config.yaml
n_layer: 19
d_model: 832
n_head: 13
n_kv_head: 1
head_dim: 64
d_mlp: 3328
vocab_size: 32768
activation: "gelu"
norm: "layernorm"
norm_place: "pre"
norm_eps: 1e-05
positions: "learned"
qk_norm: true
attn_scale: 0.125
bias: "all"
tie_embeddings: true
parallel_block: false
init: "normal"
init_std_qkv: 0.0197
init_std_o: 0.0032
init_std_up: 0.0197
init_std_down: 0.0032
optimizer: "adamw"
lr: 0.000747
beta1: 0.9
beta2: 0.95
weight_decay: 0.29
lr_head: 0.00606
grad_clip: 0.5
warmup_steps: 397
schedule: "wsd"
decay_fraction: 0.878
decay_shape: "pow"
final_lr_fraction: 0.1
batch_tokens: 131072
seq_len: 1024
doc_mask: true
train_tokens: 932800000
steps: 7117
dataset: "wikipedia_en"
MLP neurons of a small language model. Each row is named by its layer, matrix (down: output weights) and neuron, and shows model dimensions 64-255. Each number is 500 + 40 x the weight over its row's rms, rounded and kept within 0 to 999. Numbers have three digits each.
After each neuron's rows, "fires before" lists the tokens most often just after its 100 highest values on Wikipedia text that the model never trained on.

L12.down1477:473519527502474500400443533541465495513544474505500527490519514459475533451482499481512412495573450453440535504457540497465514478485500557507494518484433494475463481491483552552515553497479537461511534494607472444486418482584486521503481545471469572457462498466494477456477513517497534469522581454377492476510511451562513506562508496516509523499469527528515459522474540466578494493497536499552474568513529490474398518518470465452571524481475564454470422479535536473528483564494469564493578462474479460490451449553504551517443436543520509425479451464518564544449577475548516497
fires before: "\n", "\n\n"

L12.down2425:484514562503497512471455447470491606475415509511521534533492488551451511535515461503533516516523531549537533498549547491510486430545512504518523450479467534518485554462513469490466539430489503483440493444460477492539489488521527515492481502580566488517523552567426511514505554497553465507472468445520496472515527474520502543474533481474582484493496464481480422551511480440483500500547460563405515525472471545509486475505488502484486553539434567548495415471495439471419450537555502485552572492467437538541527472552479475479523571544502390518543488500495416529465494473459552501
fires before: "1", "2"

L12.down3190:520491508479476569473504509498496504536501508546462495419490506471553498510560494538474484465434444523503503453467439509539502505480431598506517603474562506482501513528510520480505462465099545492447529431488502504548493510434454492532464516476503533540524511532456450533470493503534546505454475487532525465457471498387527458429466463512499453484558511512522488534525497540482478521437519469545504500460530515423497496481501500470453457498520516470531459608462461451501447519469497518502488489512492526452516493463540480548448521518460510500471472463501512475659545492480574494
fires before: "| ", "|", "."

L12.down919:489467528516461517627478573464472548526512565445528494493508509512480587484479448523519490533536551467550517464437474515469477521531458515542464519514525473491566492425437492495429496504541536507511478505494407468468512493509512463527539431542497566495402504567489415507487525427489559427500498463476508555487467493493559514554494499614450424491436490490441501462461492468533503451585458509494497493448517501541565497480414464507550504535522508479522509537497407437528491570454502503518552457485483522491453519481443517517534495551599492581514492465567509491472518493475529504
fires before: "\n", "\n\n"

L12.down3145:517478527475433530522480446420477517489494495433502474510491482468571523497478485512454470467453472538487440483551524472446522518467585492493503501522500471457515554603473543467545520480417461539502550426482442497553460548439442552454574464537528507530458525523449459466532504523458525498537511457444492437475462544527530524522556518461480452494494516575512538536492536570527473522449499470491474503475534582527540519518417486432475482566544576492559427520437517541553502521473458508479466531482479551531529471503494427516597504538521544542469470426538463499610515440453549450
fires before: "\n", "\n\n"

L12.down2370:420502509585458526507477530514501371523531467481483457489534470457548477459515456544482536496473480506517474423474470470540510495500512445500471515507470548543535490487442476553465485498569528485538543502489538492515552519440499574470457508520491507483490515456544492557486555475549483454471440466457530567473466476442480427545502481508525420451468553488536468524600444461520467494493529453475505451454484461474446535531472506533513472511507497524520494473488495570501550463499503547563517579511501555565515458485575434548492401423469472473458463379432544506519478449475510509
fires before: "\n", "\n\n"

L12.down3300:431526554472462471434486531530540530521505570469464508493557521571452477498482505588546426461488516489514518422523515456558446538469537505498509501528478488537501511517474507531471571456627469619523509472560505463545501443477575579492477467456502501511538462454497497532601435447452493532522572496435468490555531499567531499499514538515495485456471546528501495512426503449512549528574455460495554465510464540573501545466406532523524510505476551523569491515426504462490507604444561488530429420495525429543482492539469528541520519471532470448484539526527501562452507575466527477
fires before: "0", ".", "1", "2", "3"

L12.down1825:491460490562509478482501561484462493546498501467518489561547455459513459555526610502465494563497490496467444510481498523480625539575537498522504480535527522545493527504491548554494549532534496560448538559526405482537501438485487484469497456513544509533543482508542510447523500485498473516422503465506432495519512453519513539538581528457488500483497490555447519526493432495490519525521443482543488512485486505534505470487497485477564502528516527499473508499572556521544545502479576533503520444549459507451495446571441485530495485536458447488443520483523470587536471491476493465
fires before: "\n", "o", "\""

L12.down2072:572520448515489505506524568485520519465492541548510525572445488474465502495509482490429485536474554528574546480464518483476476487510477489518576515566523548447481477492471518560465476468633503542439462482489506470503521482527543485500513466514550507479518451492524457435537476565547554493485467463588531516502448503572538515478585476403437444532543502538453454528531487566541486521493486512509502476471514491532498562535505465550534489492603500437467522472496461518507454447529453483513451490496453518547449497473465470522469510480504543560533541465478494493465492505484483454
fires before: "0", "2", "1", "4", "3", "11"

L12.down2542:491533457469485457464500441498476523453541523496481464507453479498477496518489493498440499379419493539518430511521565525528548502505491462463591540534489457489510553487438399522452493422399486507482492539451554461433425486461489479486595521507492464465533591507477482522517540471462544519569558443529498504501474508469509537546520475552510498460527464507469467475531511495530477568546517389465447470468536520448539508537504533592390474538561497522490536512466521481518500536496541548536469554543481515494522493520509534480512445450535486497507531508488539461517545475531579472
fires before: "1", "2", "20", "vert", "24"

L12.down383:443451464520504495499476552542492531439546549457510527522496533491488550508550507478529494481464512468470466496524453494536490471534509516473418451507560492476527508514540456557559483491067519458489481451499498528455425491435473515480474480492515448477544505503491517431518449513494526509471477521503535454434473430515418458522480508538473453468512542549517506501531517463500483574498510477544498496505469515524547515489449456520575481533483488548522488505530473468447482521455458549543423506472496567491432493461506526451482525430459499487511491535487485461890496479483498481
fires before: "| ", "- Ch", "|", "| H"

L12.down2320:533435497516445486486508538475512488498489475440503558585508469480482518581459497567462540502481563511524461453466479464471549468514490510532385480485497508484521530506520423560523490540524476500452483526492548465546439495552505485488547391445525494536457491502437495472515559506521494478438448462545493570526532540489460486532545526455528449506540530522580421455513525439426453549515488488536553447469488560515457479486531609517497509541547520547489593525539517484488506484429535534536508487583594467565584551475519517550470507491425477489473506455489500521483477480431588479
fires before: "1", "2", "-", "6", "–", "0"

L12.down515:497476518476454469451450595465513486436400574471486465502520442451498479418535487481466556519530554493517457553513573476484549473498529516408522484493476466472532519451493506477472482546339500459528487550455489569506525491547501500521505503503499518430485499434538530445515459485510496538422536475466537489530499511523524451478537488532456531451531521427548470465547574505504535495439551502557524516513466513487435502522467566492445502520568519464497518516525561480511504501511541502546486489523483464499494520493467519528480465441464523463556511518526433497512499443536515474
fires before: "\n", "\n\n"

L12.down668:466508505493459591524500507532428513479452473507505510554521508492481565533547506514560519489498479508573473466508541523551524445472517498481541433538530434447492519422488508550517466490424438456557470536502508423514458468471554529457506521451466487515525490522517542482520478559489462469477511502539494512485504493524533519513440517498520538476500461480537521477481473499439520482472490546463497501476513498419538416552502492462543526559512498524531511525547471532491544469458490456518550503444484515462556482552517530469428414542417502487553534501549478592556458513513564483
fires before: "2", "1", "021"

L12.down385:471492487455460500563484484493518525510450496499493522509498513474520483566527468472464474513463458533543567503520505550409494567568468463503505509446436550509520500456553494451496550496491479515494475548483482536483385525521532457509525504495468480469424528442507568517514452495515481517489508362540539466530520506524522550421576540496620455473547512474533498462521518499467559515528483524491501573547505511512473541459431536531480512581550594477499563558519438474529429472519511439493571544532502460477512416496484510554503512498506519444521488439527483521441499532578519474
fires before: "0", "2", "1", "4", "5", "3"

L12.down461:456476483560496559426539568505530518468499555489511548539467509508582429467512539507546430552478499449485526421495577603504453469500566550497537506478499492524545475430522489478506558487599490477542447471539494514534409424513559551457574525524520477515478559465582456476503429585513531447564511526492461474480498511457550502478544550535469560509510580534563504491561496516555488440518539489491507505485419495475415514458433474491504428482508503462513539485471549473494532489523538499461510473386495529533463470477494483466461496549499509534467480537537469512439549466556494454
fires before: "\n", ".", "2"

L12.down61:440495493519441488500465454501505465518543479513507464559482515463541505486538542496379496477479469538470504508451499496536533550461431519556521520438490580451541528531433515536483471434326536545515543514432572501446469503444471460540497548489496515468469562495480508494589528470485512512573570499459524548539548488498465583496594444503520474484503447510520574448523518479463509422533516441539429501554427487482501505564493491482422411500524525506448492445484541452514510499484451512550444549481471443441509494534547534531561555538458561477551558508606517524596479464529489533
fires before: "1", "0", "2", "4", "5", "3"

L12.down1719:512512511525441496514481574499532496491462540564488463563506564521507521469440506469534516535499522382496504467525538557480493485519435498474515542527445499532491481447519531520566536457437481503469453441488477435487492423540495495546539488479457512546455499446531625470526500534585524578451494487505505477508528502509535561480495512428594492523540583489493547532475486494498505515514518503490537464439563472489549457445506460466487496508472539454492473516467527523484477484466475525552423519470543461552497481479488410497493520546511461460478476476534522520515507592523462522
fires before: ".", ") | ", "1"

L12.down912:516565529508487418518503424486486523483526486481521469512501458436448522525472497548471484557530439477500515509489511512470523518538401465453436417438501493553554499529549482462555523468573610530529491502463465466493529595441526579465410495502427553463515539475468474513482470433557538481504461509514583443579501555411500415500564484491485455428517486510436455469476472461458515432507483551504556491494504516563505553488479547448566545462500505472433526509525454478517539522515514579444560525467465476492514494484460533508476472523486451489503515427516513539449437513430523462
fires before: "–", " | ", "1", "2", "0"

L12.down1470:504496523530457592474456475474463478495506457442416486544528505601503487551557546500440489567532487514490542500489497525507429530483527517441494458480534425569498518533503461432550529502480435528479448540495503459513531487482501528463548550490508528486519517532481502457556524424500492509474517484493507387537481502476476560567509393470521533454467536492450536541497445511457528466491523467474523405405513512495542494502481576527526519450419450539472506526433460457467465471541489530523501569488426466482505519520466480525524465555491498534496486525511505588476444546486466491
fires before: "2", "1", ".", "3", "0", "13"

L12.down2250:467563519510481434443443437631546531473497516415507438530499469522494482532508545548460546530492504511482508518447483494503481451508552476527439527477498482506466450480553462526481513507468480569418489504523486467513497505454541507425519517524569496458509526510513433501480490510493551536541575508459542562505525530541485582492565501486520509487520453520466517417513485484518440504501522470523460558455460464529511548538425459533593530531530501436558541500420515456420514420461455531479607491454541514533541493475469510544446552562516486518508462392512537518476464464545489457
fires before: "1", "2"

L12.down2878:544444498576496503483439415496563451474502529556593532459480519530508495529489509515448493485433525481446583463576591431483541526495455542498506535432510480460472456519491594457555500535471542507563596503469428476493507514520444533523568532492511453450436543457469502476494459517542577513506515428530540555493502572484518482508547480510474493469556504483501480530443534499513468453443457506531476483505550476508546500490569502462420556534504496482448456501469481505499531503553519491462500454494494498490499524433552527483465484517434474502578479457505556516507473486530470482
fires before: "0", "2", "1", "3", "; ", "4"

L12.down620:508479499491479460483551585474551522422510503464482510504503520584545514479555419433551556365521467571536509492543432536557525425450517495479508507485488516466507492495493454496521498459455500467572454480514475440585520521441507502491533465509521502476542490505478543434432446470504529514535445519442519507567474391475508486477452551535399466473457501538555518515611469468478443498507467480519525464520485507462440548515470532498429476548475494494535497512486494478492461471440517512510542438486501516533449471454470524550536485481475531519509500499446469499569535475493538479
fires before: "1", "2"

L12.down986:556579432513516509498531532519522549484388535484535533449482527441455466544485482519558515422415494529514524538524467516445453519487466466481478501551531493499511527474455468465490489498421410437494546476481460520436515506481469529490449472551533498539463576516529421389474490529443520505527465521505591468520542519496518532467465513470534455471538453525509483437496508439569548465521588483446506519524573539498519449512505430494553494505538498483513509447570559534499524527528455438488574524508452534488599553473568517485494475433512474554451480452565468579587445477514529525
fires before: "2", "1", "ion"

L12.down1049:469460522486507527527473479514554532545534457579560576499509525489512462432512425412456560543500504458547510501481557497548470471483527491553526538543505450506493532468397496478439477530573541512497508584395428482452529474482449486520502552501467495462516549452474485529457464527559457536446527447452524481471536463506584541440459435498591476469465496481505576467421522459549451420473500501506520507573466513511575536501502485453419466544503556546434475519503443504525459482468552485567434497472555493527559485445471504497508502524461506522571520432521451556487470465568487528
fires before: "\n", "2", "1"

L12.down2278:550503531529586557436484499515508399476521457588477490472424516504539469577464549470483510555478452503453548432453514445434473497507529509515480476507440523506493437497521527551473554556518483446499465469489460548500520454531457444511504475529483515501495483477492449452472486499484501512488434551519490492422497551486518532511483450377482478449550543496441588514489526506416507505407492492566526545533538439451561492448499530475502509500545550483447506472493476460488559468524470494498519531452533526533423489470454525558480517517474472476494484523459553504445508525504485474
fires before: "0", ") | ", " | ", ".", "1", "2"

L12.down314:544546509463499533478465492504507522489488447582469528531510508527534511546525575464536509509522512509495434556505475454491503460582524524524486526491523428487505476508446549459422477444401499478380494498552432449498416494484506516485457481501504461468485508471600497589556520421531550465509446492548547433480500512519460479553524439518528481469474491481570492458528505497559481564494480503487479507497458494512434446511484454475512477489443482503480529499527432477484546529549492469572552432508481489505472532516473497469516466445462513503511482484451512484556507483493529488
fires before: "\n", "2", "3", "| "

L12.down1213:474596486509504525472467531532555484468533465480480483564491545521555554493509549529456466486475484468485438462463485511514484458525524424457527464499513463466476562431492440439533518467505507510544478499483535458522461530476466503457533421508452391504487561517538565459484479540504531497540533440483502505552455436536512499468532489501530493460535449487434502475450420496518554508465583488417452479393558561462473526534474517496452498513540558504546527482422447426517529505471462477487475592550457495460494503477526426484453549511494514468477487475545455549456471431503474461
fires before: "1", "2", ".", "950"

L12.down3203:475574530483473451563486552460496558425496507445488488550524489541496552463512487491524502590473505516475504527481528548505520488492507513459563529568487547564570518523504525507549451492531440429537468526547489504474462452532518540546497476525484514487447495572446422413503530470436531525492534563505415466500473453564554528502531502524486542530463442475473554459510513518522449490571559557494558507542518531493537499503489460458478486480493511480484437463495511386627514520457527509552533541543489511504532519518548506419524505531424537515449488469594486562549518494539460502
fires before: "\n", " |", "\n\n"

L12.down1598:451461517614497495454459487553605470490525470474521538536497485507501424471467453591462425528421558512541494540482505503489519492493504478499505522559501546467562514496560510511548568475455460518479532474528494458428478481525506494496579428532441503515547547475498542526577524512487414470493541453510535483552497521524474459544608463489530513543473545530485500514536492447431498485513466567471524507507458474547495513508416483461578505557526550471482505470499505537460495552501464467512460512508532448495430486523451518472552481505539533544559542515524476506419476506547456435
fires before: "000", "5", ": ", "1", "6", "7"

L12.down2489:522503475443572472521482477459542393510486531492516458510459472523492511443514495497540383547526506484481503527426477497466500450528458507499398467447492514543456492574553489529460514435554530541534567452541503481587485454465486558586536473513474509486543467541483507469485521496504539536480547487526498552502557487519497507446506519468461515517484517498438520479520533561516540551504428586487499494537443532521461547500521431465539536455471485536529574461585483469481545476544471538500559538509517476576481505503431532496462591512582482516516513578497420510490424536441483524
fires before: "–"

L12.down2736:493503517596486489477462513513530534506532492515572482511571471495527553553452600449514506447461514544514502420513573486529498504605520513573537464519458513504539437533450554508463516471486534547541509474466493433493475590542529486561490514533520568559487552493484449492434463461437497504504552535518525456487390464456548465466541465519479565579435601563507484494544459526525498474458484460531504547472531515515524589485521422527576499499611508497471512539448589552431523502441544512545501485522462525489395427509442527500525481473431400499432461498537491491523503483586491549
fires before: ".", ") | ", " ft ", "–"

L12.down1205:496538504512446527497443523515497442564449469509546483522450533546480533515440469576466474493473484576491499482454490521520549487527481444455543539477511545597480455451497503485518572450641436515588458515539460429545554471517538536486469488490499531519511459518489537546519462504430443471522512521492547551478483512517513477496487464448504486461479446525491516559589481483465553427522465491516560401449479497550463540533530513522528516528498542511518524505487553508422491543463409546474447465434468448503469511476440480537491446530517507541518508498561497539409525530486471421
fires before: "\n", "\n\n", ":", "."

L12.down3056:570478526482494512550472583542466524438554547525470456429409574484452529473495452633514490488501484479631554446513519525485527544532430490551517445474415446536498469521490493469476454479522541522561495497504507511494556463448469505520488506499483524478519476520534500510592485464478606497499541452494457523479455493529590508561484554512491438476401448517464561552552548428525496470505470523506541464510578462546510504513525508479515458467520509446542506488575489480520511535492529515536483465456557505476512535537424511394535470524464534481572443501535462552495447473495506485
fires before: "\n", "\n\n", "1"